{"n_head": 3, "norm": "rmsnorm", "attn_scale": 0.125, "parallel_block": false, "train_tokens": 171800000}
MLP neurons of a small language model. Each row is named by its layer, matrix (gate and up: input weights; down: output weights) and neuron, and shows model dimensions 64-159. Each number is 128 + 24 x the weight over its row's rms, rounded and kept within 0 to 255. A neuron's up and down rows have the sign that makes its largest values positive.
After each neuron's rows, "fires before" lists the tokens most often just after its 100 highest values on Wikipedia text that the model never trained on.

L12.gate36 [ 85 138 107 203 116 148 144  73 133 138 113 115  47 117 138 124 152  66 123 116 132 156 105 141 160 117 132  97 143 125  52 135 144 132 121 103 125 139 139 100 129 113 157 100 159 127 147 101 104 128 138  93 163 106 146  98 155 124 115 121  63 108  83 128 125 116 157 113 120 122 117 136 110 123 121 131 170  71 111 127 143 103 122 139 136 119 119 131 161 109 157 124 153 120 110 128]
L12.up36 [108 132  90 132 151 148 105 104 154 109 140 120 126 133 122 157 158  99 145 103 169  94 104 134 158 123 151 107 144 114 130 139 130 160  92 129 142 158 113 102 145 158 146 124 130  92  98 174 133 134 161 134 148 105 178 121 154 108  92 160 114 153 153 134  83 126 194 157 128 101 111 143 111 134 155 156 167 110 130 120 122 148 130 135 132 144 103 182 147 125 128 129 163 155 127 122]
L12.down36 [106 131 206 157  74 136 134 162  50 154 147 109 109 163 116 129 115 138 142 139 138 136 134 157 146 154 102 126 139 119 132 107 118 126 135 132 136 117 123 134 108 117 153 120 145 160 143  93 154 142  57 122 134 136 100 103 125 159 103 125 113 132 111 106 116 146  73 111 159 151 137 112 157 112 125 112 131 110 171 212 148 159 104 104 143 133 147 155 120  78  83 142 103 152 115 116]
fires before: ".", " and", ",", " in", " of", " ("

L12.gate223 [123 143 157 122 102 156 152 154 150 125 144 109 106 118 177 136 157 166 110 136 103 128 109 155 137 122 132  78 116 121 160 164 102 207 100 126 155 130  93 159  97 160 114 134 123 112 150 125 121 145 143 119 122 127 165 155 123 108 103  85 107 119 128 143 138 137  99 120 112 108 103 153  97 108 100 121 145 107 119 113 125 118 121 136 129 143  97 132 119 125 124 131 161 137 104 149]
L12.up223 [157 160 150 128 137 110  73 140 127 127 151 101 145 132 126 157 165 167  62 163 101 149 126 113 113  99 113 106  98 145 107 114 110 126 119 132 142  98 132 189 145 139 131  86  98 126  65 148 136 110 117  51 118 134 115  91 125 147 153 118 132 125 126 171 176 129 107 163  95 154 116 151 140 142 115 105 115 128 128 128 127 133 137 153 148 174 104  84 125  97 121 165 104 127 183  86]
L12.down223 [104  85 158 120 138 164 125 160 140 160 153 151 129 147 119 127 120  98 123 164 124 128 152 167 141 161 131 127 143 129 127 104 129  91 135 119 150 142 155 127  96  88 138 126 101 111 127 113 114 152 129 122 122 137 122 108 151 168 145 100 102 143 147 130 122  94 139 111 125 133  95 111  89 116 122 130 161 122 205 149 130 127 104 130 125 129 164 130 152 139  96 127 127 139 119 112]
fires before: "c", "ce", "se", "t"

L6.gate61 [145  94 113 115  76 138 132 124 142 139 162 109  63 122 149  88 124 159 106 126 171 159 135 158 161  96 121  91 122 137 117 133 107 165 136 116 104 122 124 129 160 137 123 135 125 123 165 130 110 169 169 115 146 131 109 109 181 162 122 119 102 155 105 130 136 140 145  94 141 122 155 139 133 141  99 114 103 119 136 144 137 141  95 115 113 134 126 139 119  83 124 110 129  36 126 132]
L6.up61 [131 123 113 124 107 154 105 116 129 153 151 114 144 118 174 105 113 137 138 117 111 183 147 109 130 139 148 135 116 122 144 141 106 159 143 107 115 155 140 121 127 122 121 130 112 138 145 107  89 142 139 132 167 129 137 117 138 138 151  84  96 140  72 154 106 114 186  81 108 143 161 140 131 125  83 140  94 157 170 107 164 105 146 107 159 106 115 142 110 102 120  90 123  70 164 111]
L6.down61 [115 146 145 121 158 171 138 120 111  94 119 167  92 108 128 109 174  81 127 151 139 104 141 125  88 183 116 113 119 137 116 146 118 144 182 137 105 139 105  89 114  95 167 112 153 156 116 121 134 103 123 122 134 173 148 136  95 123 124 141 137  92 121  54  97  83 118 197 138 112 101 133 142 107 136 121  73 135 119 193 162 142 103  96 125 103 140 133 127 172 115 128 143 143 143 148]
fires before: "ill", " |\n", "il", "2"

L11.gate372 [119 120 131 153  92 148 152 157  83 101 133 136  91 108 113 138 157 106  90 137 135 113 165 129 127 130  75 103 118 134 138 133  99 138 137 130 104 127  63 100 142 125 116 183 122 191 116 115 162 150 127 137 161 142 123  99 150 124  96  91  74 101 118 160 181 142  99 136 102 103 163 130 131 148 124 110 121  99 120 115 128 145 130 122 147 137 121 102 140 133 132 132 130 118 135  96]
L11.up372 [110 122 122 131  93  99 137 119 109 110 131 128 147  71 121 121 107 139 103  95 105  97 134 142  98 132 135 166 118 121  99 150 162 120 143 116  91 165  99  98 157 133 124 148 158 152 147 112 158  70 147  97 116 103 136 116 142 124  99 140 165 148 155  95 128 143  93 111 127 118 137 138 183 109 134 144  88 161 191 117 134 139 160 148 193 122 113 121 140 113 147 130 129 117 148 130]
L11.down372 [138 162 116 155 144 166 137 114 108  85 147 114 151 130 138 131 106 156  97 108 127 132 143 138 133 167 181 103 105 173 144 146 147 130 124  96 133 120 129 139 169 122 117 172 130 149 150 163 135  93 115 140 118 121 115  99 109 105  78 115 108 108  89 126  96 149 118 136 145 154 106 105 109 144 109 141 116 109 120 170 128 121 145 122 123 147 116 103 159 101  99  81 162 141  96 120]
fires before: "1", "0", "2", "y"

L7.gate56 [159 130 145 116 120 145 149 141 146 128 156 130  95 110 106 106 146 139 121 107 145 139 158 123  95 114 127 147  64 146 148  92 142  93 163 127 125 151 108 133 123 128 115 112 141 115  92 135 141 124 132 126 142 122 148 109 109 125 176 203 118 118 146 148  97 159 114 145 110 118 127 131 142 144 149  97 109 130 123  91  99 144 147 144 123 120 123 103 195 190 143 133 132 123  77 153]
L7.up56 [140  97 107 146 108 109 126 108 115 117 133 111 131 131 168 140 128 157 175 154 132 125  97 106 131 153 210  99 114 168 165 159 102 133  95 165 120  75  91 154  96 118 151 136 115 123 123 109 112 138 124 136 126 110 159 117 149 134 112 119  90 129 113 111 129 122 150 117 137 125 128 128 138 123 131 131 122 125 136 144 134 106 158 133 147 136 111 139 149 147 129 118 132  83 137 126]
L7.down56 [ 95  93 142 139 129 108 109  99 145 145 127 163 105 130 105 137 109 136 109 147 127 133 100 104  98 130 187 123 116 133 144 143 107 104  89 103 140 120 142 131 138 147 107 161 121  98 135 137 122 140 105 121 118 163 155 165  95  80 147 155 124  93 162  99 122 141 124 147 110 116  83  72 126 140 123 131 134 142 123 123 139 108 133 159 119 106 175 172 115 150 132 125 140 159  89 160]
fires before: "on", "an", "ion", "ue", "le", "t"

L11.gate1 [140  97 135  94 155 118 131 116 124 163 182 105 110 165 110 129 119 151 125 165 135 147 117 125 152 131 130 137 128 133 112 153 113 140 114 104 143 112  95 116  83 148 130 108 164 127  68 146 132 101 116 136 120 111 117  85 117 102 148 132 104 131 136 131 122 165 137 123 101 111 137 156 142 146  81 106 105 117 156  87 134 138 119 110 143 124 141 127 139 167 130 100 121 130 120 103]
L11.up1 [136 125 124 105 157 132 130 126 144 167 150 137 105 153 116 138  89 126 152 113  92 131 105 128 151 101 139 157 140 115 126  92 140 166 138 136 110 101 155 111 161 142 116 106 147 146  93 119 131 144 112 112 150 136 134 131  99  66 173 118 100  88 133 134 121 150 136 145 114 120 105 110 130  88  95 129 122 123 148 118 134 109 101 125  94 118 172 177 137 197 136 120 107 131  94 132]
L11.down1 [138 121 125 145 109 100 152 101 138 123  95 186 122 139 177 149 127 145 120 119 113 141  94 128 118 148 130 155 128 112 123 131 134 168 104 111 125  98 116 116  86 106 154 100 139 112 130 134 132 141  98 143 127  71 109 125  90  79 112 145 147 124 123 124 150 156 124 141  83 148 135 188  80 101 135 112 137 171 144 202 136 130 139 142 145 116 163 136 101 134 103 158 126 134 164 131]
fires before: "{", "t", "k", "4", "ul"

L7.gate79 [169 103 156 136 157 116 145 146 127 141 194 105 127 139 141 116 111 153 109 120 110 152 164 120 139 130 129 116 125  75 133 139 129 159  97 171 142 126  91 129 135 148 117  84 164 142 120  82  86 106 144 185 127 125 124 132 119 132 132  90 119  56 147 123 163 155 134 105 111 127 163 143 137 128  98 114 145 109 181  94 124 125 134 118  98 168  73  92 134 175 114 156 111 110 142 156]
L7.up79 [ 94 133 105 128 149 109 163 141 123  86 142 126 132 132 110  85 133 123 124 133 130 138 125  83 130 128 121  91 129 119 128  91 108 141 123  95 103 163 158 140 171 130 136 103 109 113 111 155 138 158  87 102 155 142 163 102  99 131 101 114  74 146 107 116 132 130 107  85 114 128 109 142 176 125 111 132 153 139 108 126 141 111 140 141 144 116  95 105 130 138 126 106 103 136 153  72]
L7.down79 [128 147 131 129 149 133 109 117 179  73 137 158 149 120 118  92 136  99 120 115 139 130 129 124 176 143 149  87 166 143 164 122 143  97 136 146  99 104 136 134 129 125 114 122 159 119 132 136  93 144 139 141 143 140 115 119  89 127 101 143  91 144 136  99 127 154  99  92 129  91 162 136  85 141 156 130 105 141 136 149 159 102 110 148 123 105  97 104 102 134 126  98 142 139 132 100]
fires before: "ary", "od", "ip", "ish", "o"

L11.gate176 [118 162 113 105 129 104 116 166  96 140 125  69 109  82 152 122 112 122 108 152 142 143 116 126 173  85 114  84 145 177 117 150 118 100 101 109  93 113 113 128 111 131 111 133 162 106  95 105  69 118 159 110 136 157 115 135 168 107 139 144 115 154 119 125 115 152 132 120 170 119 134 135 150 144 157 162  95 109  93 116 122 111 128  90 121  97 142 134 129  99  98 185  97 106 145 127]
L11.up176 [ 80 166 118 160 118 125 127 120 160 130 110 138 122 151 122 156 101 110 112 156 102 122 127  83 133 113 129 126 169 169 109 152 145 150 103 116 147 109 151 179 135 132 119 130 136 133  93 126 116 132 113 146 152 109 103  76 124 134  78 126 182 155 140 141 121 117 119 124 122 113 103 113 138 117 151 131 151 120 113 145 136 154 130  90 121 111 167 131 113 106  89  95 127 133 143 113]
L11.down176 [107  99 102 121 116 103 178 120 128  94  86 199 116 119 146 129 106 129 168 165  88 138 146 110 121 112 121 149 134 165 132 127 145 130 144 124 155 164 138 155 149 119  87 103 107 162 102 119 124 122 106 108 162  71  97 121 128 128 122 130 123 119 124 163 149 141  97  96 144 131 120 130 134 124 198 167 141 129 107 155 141 136 147 128 116 107 109 117 160 109 113 134 159 117 134 158]
fires before: "ct", "ased", "ction", "as", "ro"

L11.gate367 [105 144 145 145 121 165 112 124 114 125 151 151 129 159 154 112 135 116 171 146 141  67  87 153 120  81 118  98 125  89 132 156 137 135 104 138 120 112  86 135 150 132 149 166 149 154 142 144 117  77 157 149  69 133 133 112 138 131 132 165 121 148 134 117 121 140 141 127 123 132  98 144 162 154 139 131 110 129 112 105 130 141 152 117 132 117 113 104 154 125 137  96 154 148 101  98]
L11.up367 [157 112 119 126 164 144 115 112 132 153 154 116 142  92 128 148 148 101 126 124 118 104  98 101 138 108 146 122 129 135 125  87  92 165 115 142 129  87 136 115  83 135 133 103 137  99  84 141 111  80 128 138 118 125  87 128 157 128  97 109 149 110  73 157 154 119 126 151 119 141 115 138 125 127 109 129 139 112  96 115 126 150 107 110 142 151  98 131 129 114 166  96 153 170 124  90]
L11.down367 [125 169 144 146 170 133 121  79  97 151 144 131 142 106 142 103 145 142 148 125 108 114  71 125 138 156 144 173 133 179 158 108 114 139  67  99 132 155 133 163  95  60 117 121 139 129  84  87 156 129 136  79 149 106 145 157 122 170 139 113 115 123 114 133 103 140 134 143 195 143 137 151 139 155 157 123 127 118 141 175 136 131 122 109  81 145 134 130 125 121 124 141 135 163 111 118]
fires before: ",", ".", " and", ".\n\n", " he", " to"

L7.gate248 [121 160  83 129 110 129 114 132 124 116 151  90 163 119  95 122 150 166 127 158 109 134 113 154 101 108 108 146 116 139 193 147 126 120 121 149 131  84  94 106 126 115 120 113 138 122 131 115  92 102 142 149 105 160 176 143 124 145 169 150 110 114  90 143 133 163 123 150 100 110 130 166 121 143 118  65 161 148  79 120 134 134 100 161  91 131 139 106 143  93 131 135 125 105  79 110]
L7.up248 [138 138 157 166 117 139 102 121  98 108 102 142 126 118 104 173 139 142 121 171 125 149 107 154 140 114 132  80 134 134 146 117 125 128 120 114 137 116 117 160 118 174 141 114 103 156 119 163 141 135  95 112 120 114 149 126 142 129 149 112 129 152 123 127 148 129 110 212 123 131 106  92 111 157 162 151 168 138 107 146 118 134 195 191 125 138 140 157 111 140 124 139 100  91  88 117]
L7.down248 [ 92 177 138 121 110 124 198 124  81 173 120 157 117 148 118  95 140 146 121 113 127 118 125 107 141 128 139 118 125 127 144 130 157 124 132 115 142  97 128 119  92 110 143 129 124 152 131 161 128 140 134 140 136 117  76 129 145 151 149 125 124 136 160  87 108 119 142 139 131 121  80 129 118 116 132 136  96  96 147 136  62 120 112 118 155 170 147  95 125 148  98 112 102 143 126 117]
fires before: "ot", "c", "T", "se", "te", "R"

L10.gate250 [ 98 129 183 104 126 122 121 141 108 160 116 104 122 151 142  74 132 139 128  95 140 150 110 126 145 116 154 120 153 135 113 143 154 166 164 117 161 147 145 108 123 119 128 130 166 144 129 147 100 141  82 158 130 106 107 147  97  84 133 125 132 152  77 125 142 160  79 128 125 140  91 149 117 160 160 122 109 120 157 120 147 143 147 149 105 156 128 107 126 153  96 125  98 156 127 118]
L10.up250 [153 158 133 114 146 134 140 173  98 173 148 151  92 151  99 131 152 145  98 153 114 160 110 112 120 109 142 126 150  85 126 129 121 131 118 127 165 162 146  98 147 172 105 132 154 157 144 140 157 153 119 133 114 159  94 160  59 145 134 129 117 152 152 123 130 139 151 144 158 157  87 197 149 129 110 126  85 128 140 126 101  96 136 131 125 139 144  76 146 122 114 123 131 140 112 129]
L10.down250 [ 84 102 177 157 144 155 156 115 110 135  97 133  70 140 122 127 136 137 100 118 133 159 115 140 160 114 105 131 138 114 133 101 143 179 131 124 130 136 143 126 124 122 104 117 114 121 107 121  93 112 129 157 112 106 107 137 132 124 130 136 114 125 106 136 140 128 140 123 113 124 166 121 121 101 139 176 119 147 163 207  86 147 147 110 136 123 164 104 122 145 110  91 143 130 112 134]
fires before: "t", "k", "e", "en", "f"

L7.gate494 [148 125 184 107 167 158  88 124 174 127 157  99 113 138 108 124 118 159 128 158 136 150 104 165  90 127 131 136 107 125 134  93  97 133 133 153 192 121 132 136 116 136 117 147 100 134 158 106 136 137 155 166 107 184 147 125 109 107 132 124 128  98  99 138 158 154 142 133 137 138 123 163 164 143 109 121 114 116 160  70 190 172 109 118 145 141 116 102 107 137 124 155 126 122 126 153]
L7.up494 [ 89  98 161 144  95 145 178 129 144 140 100 103 128 147 112 131 117 148 113 113 115  96 124  79 135 104 123 141 176 106 120 169 117 101 116 167  75 151 126 183  98 117 155 174  83  77 138 125  79 185 172 149 118 127 145  80 135 123 154 182 108 124 155 121 122 136 120 127 153 127 146 135 127 150 103 159 104 115  88 121  87 134 114 149 133  90  99  96 113 103 125 124 192 132  91 129]
L7.down494 [133 141 158 124 145 151  96 152 165 151 112 178 130 113 143 127 135 134 115 172 115 146 111 133 157 168 114 140 173 113 121  98 109 146 155  96 135  93  73  86 118 113 120 111 100 116 156 122 153 125 145 122 151 110 151 138 110 126 140  86 130 140 146 104  85 130 146 121 159 136 136 155 109 190 105 145 144 142 148  99 137 145 152 130 157 131 113  89 119 101 115 139 145 125  99 125]
fires before: "y", "er", "od", "ic"

L11.gate377 [ 99 130 132 163 116 131 149 157 158 148 140 100 111 119  98 151 132 162 149 164 144 101 120 148 103 119 135 148 113 158 106 110 137 103 150 154 125 127 156  85 140 121 156 127 116 125 142 114 165 133 148 145  93 153 124 142 154 132 136 163  62 157  72 141 151 153 153 124 122 138  96 104 115 153 135  92 148 126 141  94 105 134 147 107 131 118  85 130 176 173 138 150 143 113 103 139]
L11.up377 [104 122 123 103 114 148  98 119 104 113 104 105  80 153 100 151 107  61 122 163 105 153  96 151  93 175 135 102  92 162 165 123 151 126 120 121 110 132 212 171 124 117 140 142 132  95  74 143 115 147 121 116 142 121 133 113 138 196 122 160  92 102 142 119 156 115 149 160 143 136 146 148 121  92 126 142 132 123 108 141 121 138 153 146 129 132 121 119 124 143  85 128 144 145 119 117]
L11.down377 [143 184 172 165 105 128 149 129  89 149 125 127 125 145 128 102 124 138 133 125 138  93 159 128 119 136 137 100 125 159 114 123 101 123 116  77 177 140 128  98 141 180 134 155 130  94 115 142 107 105 135 152 175 120 130 140 146 129 106 138 128 142 133 132  97 108 152 105 133 119  95 122 165  57 109 130 146  76 115 174 109 140 127 133 117 157 130 110  92 108 145 106 156 159 134 116]
fires before: "on", "ent", "e", "ion"

L7.gate7 [167  98 164 135 130  51 102 149 124 109 161 153 109 130 154 127 127 146 130 118 116  89 111  99 112 122 127 117 116 103 100 124 135  96 128 139 133 179 147 114 174 145 183 145 164 130 158 142 125 152 122 143 151 173 133 128 126 198 182  99 122 119 122 114 128 139  85 114 152 106  98 138 102 122 143 154 136  84 135 122 123 136 178 101  99 143 156 189 111 100  92 127 134 132 181 131]
L7.up7 [143 155 163 108 144 103 137 161 108 147 111  77 124 141  97  99  94  94 144 139 110  77 113 100 101 121 114 110 115 121 144 135 148 118 110 127 113 159 101 153  89 161 142 163 102 118 137 127 112 182 110 145 125 130 139 127 116 136 149 156 138 134  91 168 144 123 140  83 113  94 140 138 143 114 138 117 174  80 132 102 125 166 153 130 132  76 167 114 122 107 105 166 199 122 162 124]
L7.down7 [122 122 132 153 167 130 161 125 132 150 138 166 120 119 104 104 147 110 137 101 143 161 127 173 159 125 153 147 115 133 127 116 130 153 127 124 118 110 129 131 129 121 139 124 122 138 101 150 123  99 115  86 116 135 163 160 103 123 162 121  96 136 145 111 124 119  92 129 168 193  90 125 144 143 100 132 118 119 118 232 166  93 143 172 120 127 180 125  65 165 117 117 142 139 160 109]
fires before: " |", ",", " is", "."

L13.gate329 [137 146 140 115 161 138 119 159 119 151 115 114 154 138 154 105 136 150 143 116 129 115 146 140 159 131 116 127 114 152 152 140 122 181 107 165 134 146  84 131 138 136 158 113 140 146 108 110 144 178  58  89 147 111 119 171 146 120 151 112  82 165 152 132 108 158 112 124  83 125 132 169 168 160 151  97 119 130 131  94 113 119 125 121 141 103 128  86 192 107  95 114 141 152 133 143]
L13.up329 [145 142 132 147 121  81 151 163 131 127 121 109 171 166 137 131 129  98 132 126 116 113 109 145  80 124 146 154 153 182  87 132  83 140 104 113 107 105  87 172  77  92 126 120  97 122  88 108 124 151 144 124 146 116 109  99 158 123 107 132 120  98 135 117 140 119  99  90 132 142 130 136 129  84 170 101 122 118 102 128 160 148 102 170  99 155 111 131 171 136 127 127 136 184 131 127]
L13.down329 [145 118 124 111 132 135 114 112 160 153 118  63 140  99 105 153 155 117 147  81 130 177 123 117 159 133 129 105  84 153 116 155 120 100  97 133  75 118  92 114 147  71 154  37 117  87 146 136  99 160 142 110 109 123 157 150 137 169 110 139 149 116 116 120 139 104  92 123 130 128 118 105 142  95 121 170 132 140 128 128 134  91 111 124 100 149 147 112 143 168 109 114 138 110 138 104]
fires before: " to", "9", " ", " and", "u"

L9.gate203 [151 108 117 102 126 138  88 151 133 115 149  73 108 118 112  88 143 108 150 157 171 113  82 174 137 129 130 103  68 144  99 114 106 138 153 188 146 140 123 110  93 143 113 143 111 118 110  94 122 106 115 125 137 147 164 148 190 133 126 161 120 148 127 121 167 145 108 133 130 138 116 120 137 130 148 140 135 162 106 101 131 187  84 138  87 148 107 111 148 145 105 110 148 104 130 166]
L9.up203 [124 143 139 123 153 132  97  86 115 142 161 107 118 181  47 106 136 111 141 140 154 148 141 139 115 139 130 109 102  78 114 142  99 141 128 161 156 177 102  92 109 154  92 135 102  95 139 131 117 162 139 114  85 129 172 131 120 120 145 123 156 103 137 106 128 134 128 146 140 122 118 119 117 110 117 121 127 140 175 132 132  99 121 113 158 119 142 139 123 148 123 149 105 152 117 113]
L9.down203 [110 102 141 167 118 142 108 107 118 142 129 100 161 149 129 192 116 128 155 115 114 129  95 110  92 135 110 180 106 122 104 142  90 125  85 149 130 148 174 133 117 101  99 127 129 122 124  84 165 122 115  82  98 100 179 123 151 143 125 131 120 169 120 112 121 134  96 144 129 131 166 120 167 140 105 150 130 167  60 116  70 124 121 128 134 172 147  59 162 112 127 158 139 155 144 110]
fires before: " ", "y", "er", "ra", "n", "land"

L10.gate1 [126 131 106 128  85 108 162 155  91 113 141 133 138 171  94  54 134 155 150 156 123 186 128 134 150 118  86 123 109 119 120 177 123  78 151 146 126 126 157 135 105 142 142 135 136  95  84 166 109 129 169 107 139 126 134 123 132 140 139 150 140 135 120 126 108 146 163 121 168 116 125 116 107 130  98 146 122 140 148 122 126 159  88 179 170 140 109  89 152 133 110 133 142  97 114 131]
L10.up1 [117 147 115 168 114  90 150 109 138 187 134 152 161  90 158 108  95 119 110 149 142 137 115  76 124 129 135 151  98 148  99 158 131 131 109 130 177 106  98 115 125 147 104 133 124 138 109 117 142 140 117 130 165 158 140 120  64 154 111 114 137 126  82 129 122 114 145 121 143 129  82 108 146 143 141  76 123 158  97 134 134  91 126 104 117 143 137 104 108 107 107 108 122 171 127 121]
L10.down1 [139 103 134 140 132 115 126 128 130  80 130 148 162 148 187 100 129 144 145 145  98 171 122  86 138 149 136 153 144 179 138 137  96 112  92 115 147 118 117 125 118  70 137 155 121 138 133 131 140  96 171 139 150  97 145 154 119 153 105 147 101 150 180 155 128 141 101 124 106 150  92 147 142 155  72 169 133 135 160  98 155 103 149 153 132 131 123 163 153 135 100 102 146 127 115 125]
fires before: "ction", "ct", "ed", "res"

L9.gate65 [ 76 157 133 140 143 193  84 145 130 104 151 120  87 147 148 122 172 106 109 148 111 128 151 124 107 106 170 148 103  66 115 104 127 151 131 159 166 155 142  95  69 116  97 134 145 155 141 138 162 130 118 172 116 104 165 121 158 114  66 141  95 114 133 129 149 149  84 128 113 169 105 152 133 115 131 145 120 136 124 106 168 147 141 135 147 114  93 107 112 157 103 128 126 136 128 120]
L9.up65 [139  75 155  68 155 185 111 104 188 136 175 152 165 130 100 117 126  92 117 142 118 183 103 116 172  91 139 138  94 131 153 117 132  84  90 142 134 131 138 146 123 137 159 148 128 102 130 141 138 151 115 109 103 120 160 165 135 141 139 111  90 108 160 160 154 138 137 145  99 145 139 122 175 133 138 101 136  88 108 115 111 119  95 121 152 158 107 130 135 140 148  97 115  95 113 101]
L9.down65 [124 135 131 142 109 115 124 152 165 153 148  99 157  91 133 122 139 107 150 159 123 141 117 145 112 160  98 147 139 147 121 116 125 145 152 132 121 147 122 124 127 128 121 136 136  98 113 122 141 120 174 119 141 131 134 159 116 138 142 176 122 133 147 119 139 124 131 112 174  94 105 129 140 136 141  85 121 121 120  78 123 144 110 142 105 127 129 106 162 140  69 133 107 148 160 110]
fires before: "le", "v", "i", "ent", "ra", "n"

L9.gate176 [166 116 184 141 131 132 141 137 128  61 153 107  76 129 123 117 161 131 142 115 134  74 110  91 136 109 104 111  85 113 146 139 160 131 123  78 105 137 118 145 158 106 162 156 126 122 105 103 148 130 109 126 121  98 112 140 141 128 129 126  97 149 126 158 166 159 118 134 114 133 113  93 174 131 131 161 113 131 133 111 154 128 136 139  90 107 117 105 149  93 117 119  93 106 114 125]
L9.up176 [131 119 100 144 112 127 132 137 105 115 116 110 129 143 130  90  86 114 109 115 129 137 123 114 161 127 168 149 112  89 122 143 138 102 133 106  94 141 115 112 170 145 126 159 131 124 120 152 126 138 130 132 107 121 111 136 138 103 146 163  76 137 144 155 132 124 146 134 117 129 148 120 140 132 118 145 114 113 175 114 132  79 139 140 106  98 126 146 118 101  93 108 152 164 120  96]
L9.down176 [120 103  95 124 120 144 142 130  81  96 132 112 143 130 120 151 113 162 128 117 134 153 129 131 136 108 103 155 108 164 132 106 118 132 116 152 175  95 119 127 121 161 110  96 133 127 136 129 109 105 163 118 106 155  90 104 127 126 117 115 107 107 150  89 122 135  91 134 190 136  96 132 101 124 117 139  97 161 109 171 148 113 169  84 112 115 131 123  83 132 142 121 119  82 162 154]
fires before: "in", "1", "2", "c", "8", "0"

L7.gate104 [120 142 116 148 138 173 142  84 119 112 128 156 114 127 107 116 142 117 101  99 141 133 129 120 169  94  84  65 104 123 192 120 122 115 109  99 131  94 115 125 138 100 141 125 116 146 103 111 131 131 112 139 115 126  83 111 121 128 102 144 131 142 130 144 180 155 176 120  94 108 122  93 114 173 121  86 101 139 133 115 120 141 119 155 160  80 101  74 126 121 130 153 108 114  88 111]
L7.up104 [125 151  91 143 133 128 147 140 150  84 109 149 121  97 121 150 126 102 127 161 115 132 149 123 116 113 141 119 138 189 176 132 114 129 121 129 175 132 122  75 123 160 148 116 124 118  92 139 105 102 102 117 111 130 119 143 153 126 103 102 117 139 155 127 163 130  94 131 171 101 148 126 143 164 137 134 136 145 119 115  91  90 129 124 162  90 152 102 147 139 131 147 141  87 113 109]
L7.down104 [ 86 130 144 122 145 113  97 144 141  87 162 143  95 107 177 146 167 145 123  91 102 144 132 158 140 179 118 119  68 151 142 185 135 121 151  69 111 140 100 101 141 120 108 145 124 147 122 146 160 141  97 174 130 117 106 131  79  86 170  96 153  75 143 104 162 146 109 136 116 151 106 125  93 150 144 105  83  92 136 158 133 120 165 160 141 113 145 138 111 124 143 151 110 145 153  95]
fires before: "0", "1"

L8.gate235 [158 144 128 128 145 133 108 152 139  95 138 122  94 118 172 122 160  94 170 153 128 116 119 135 146 159 155 131  88  99 169 145 125 120 168  94 208 138 124 137 117 113  91 146 122 122 160 141 150 160 127 161 120 149 171 115 120 135 112 119 120 109 122  98 117 158 138 105 138 141 164 136 189 118 123  98  99 158 115 102 133  92 116 114 141 141 108 131 169 178 120  94  82 133 117 115]
L8.up235 [ 74 134  84 132 136 105 113 100 108 146 109  59 104 145 156 110 137 111 102 113 139  94  80 154 137 101 125 107 115 105 106  98 141 105 111 114 120 133 142 132 107 145 143  77 113 139 136  98 102 150 127 147 127 115 154 125 181  92 135 148 147 120 151 106 144 123 129 125 134 143 161 113 152 105 125  78 134 132 116 131 147 118 159  93 126 131 115 159 191 145 119 118  93 160 130 103]
L8.down235 [111 109 122 126  88 125 129 152 159 159  82 143 127 110 160 129 134 108  85  94 148 112 123 170 155 142 163 143 155 113 100 128 150 133 175 130  98 120  78 112 105 145 114 130 131  96 144 150 119 122 103 161  75 103 154  90 135 130 134 113 122 138 108 165 110  63 107 110 132 154 153 106 142 117 120 113 102 165 164 124 125 164 127 117 176 118 128 129 174 124 136 124 118 149 131  86]
fires before: "y", "e", "it", "ic", "og"

L9.gate441 [147 184 103 139 130 108 132 143 132 172 125 152 131 103 108 118 129 127 163 130 105 155 119 115 142 110  98 111 143 103 150 159 165 127 150  97 129 147 194 109  90 138 121 202 157 113 124 175 104 101 125 130 135 133 140 109  89 146 115 136  84  87 122  98 163 172 155 133 161  94 107 155 166 143 108 124  95 160 119 108  91  90 132 101 122 158 106  86 148 172 137 118 126  99 117 189]
L9.up441 [130 179 121 151 145 120  82 104 159 153 157 132 133 159  97 125  93 160 169 126 103 123 159  95 140 119 129 141 108  89 146 149 145  84 127 112 113 117 112 115  97  93 126 135 141 174 146 118 108  95 113 108 132 139 106 111  88 115 108 119 111  74 104 126 130 126 137 131 129 130 115 107 173 126 104 135 136 150 183 137 151 127 154 119 143 162  83 120 131 187 149 136  89  99 118 163]
L9.down441 [119 133 150  90 157 116 138  78 158  99 153 100 152 103 102 124 149 129  95 119 122 109 102  79 127 135 146 131 118 143 117 113 136 104 102 113 101 134 120 119 131  87 119  97 128 170  82 113 153 149 126 109 118  58 131 144 114 114 146 132 114 161 168 142 125  93 152 154 120 163 109 161 144 103 126 142 138 147 164 144 124 108 102 134 139 142 126 117  84 130 126 103 115 113 112  92]
fires before: "t", "ated", "k", "is", "l"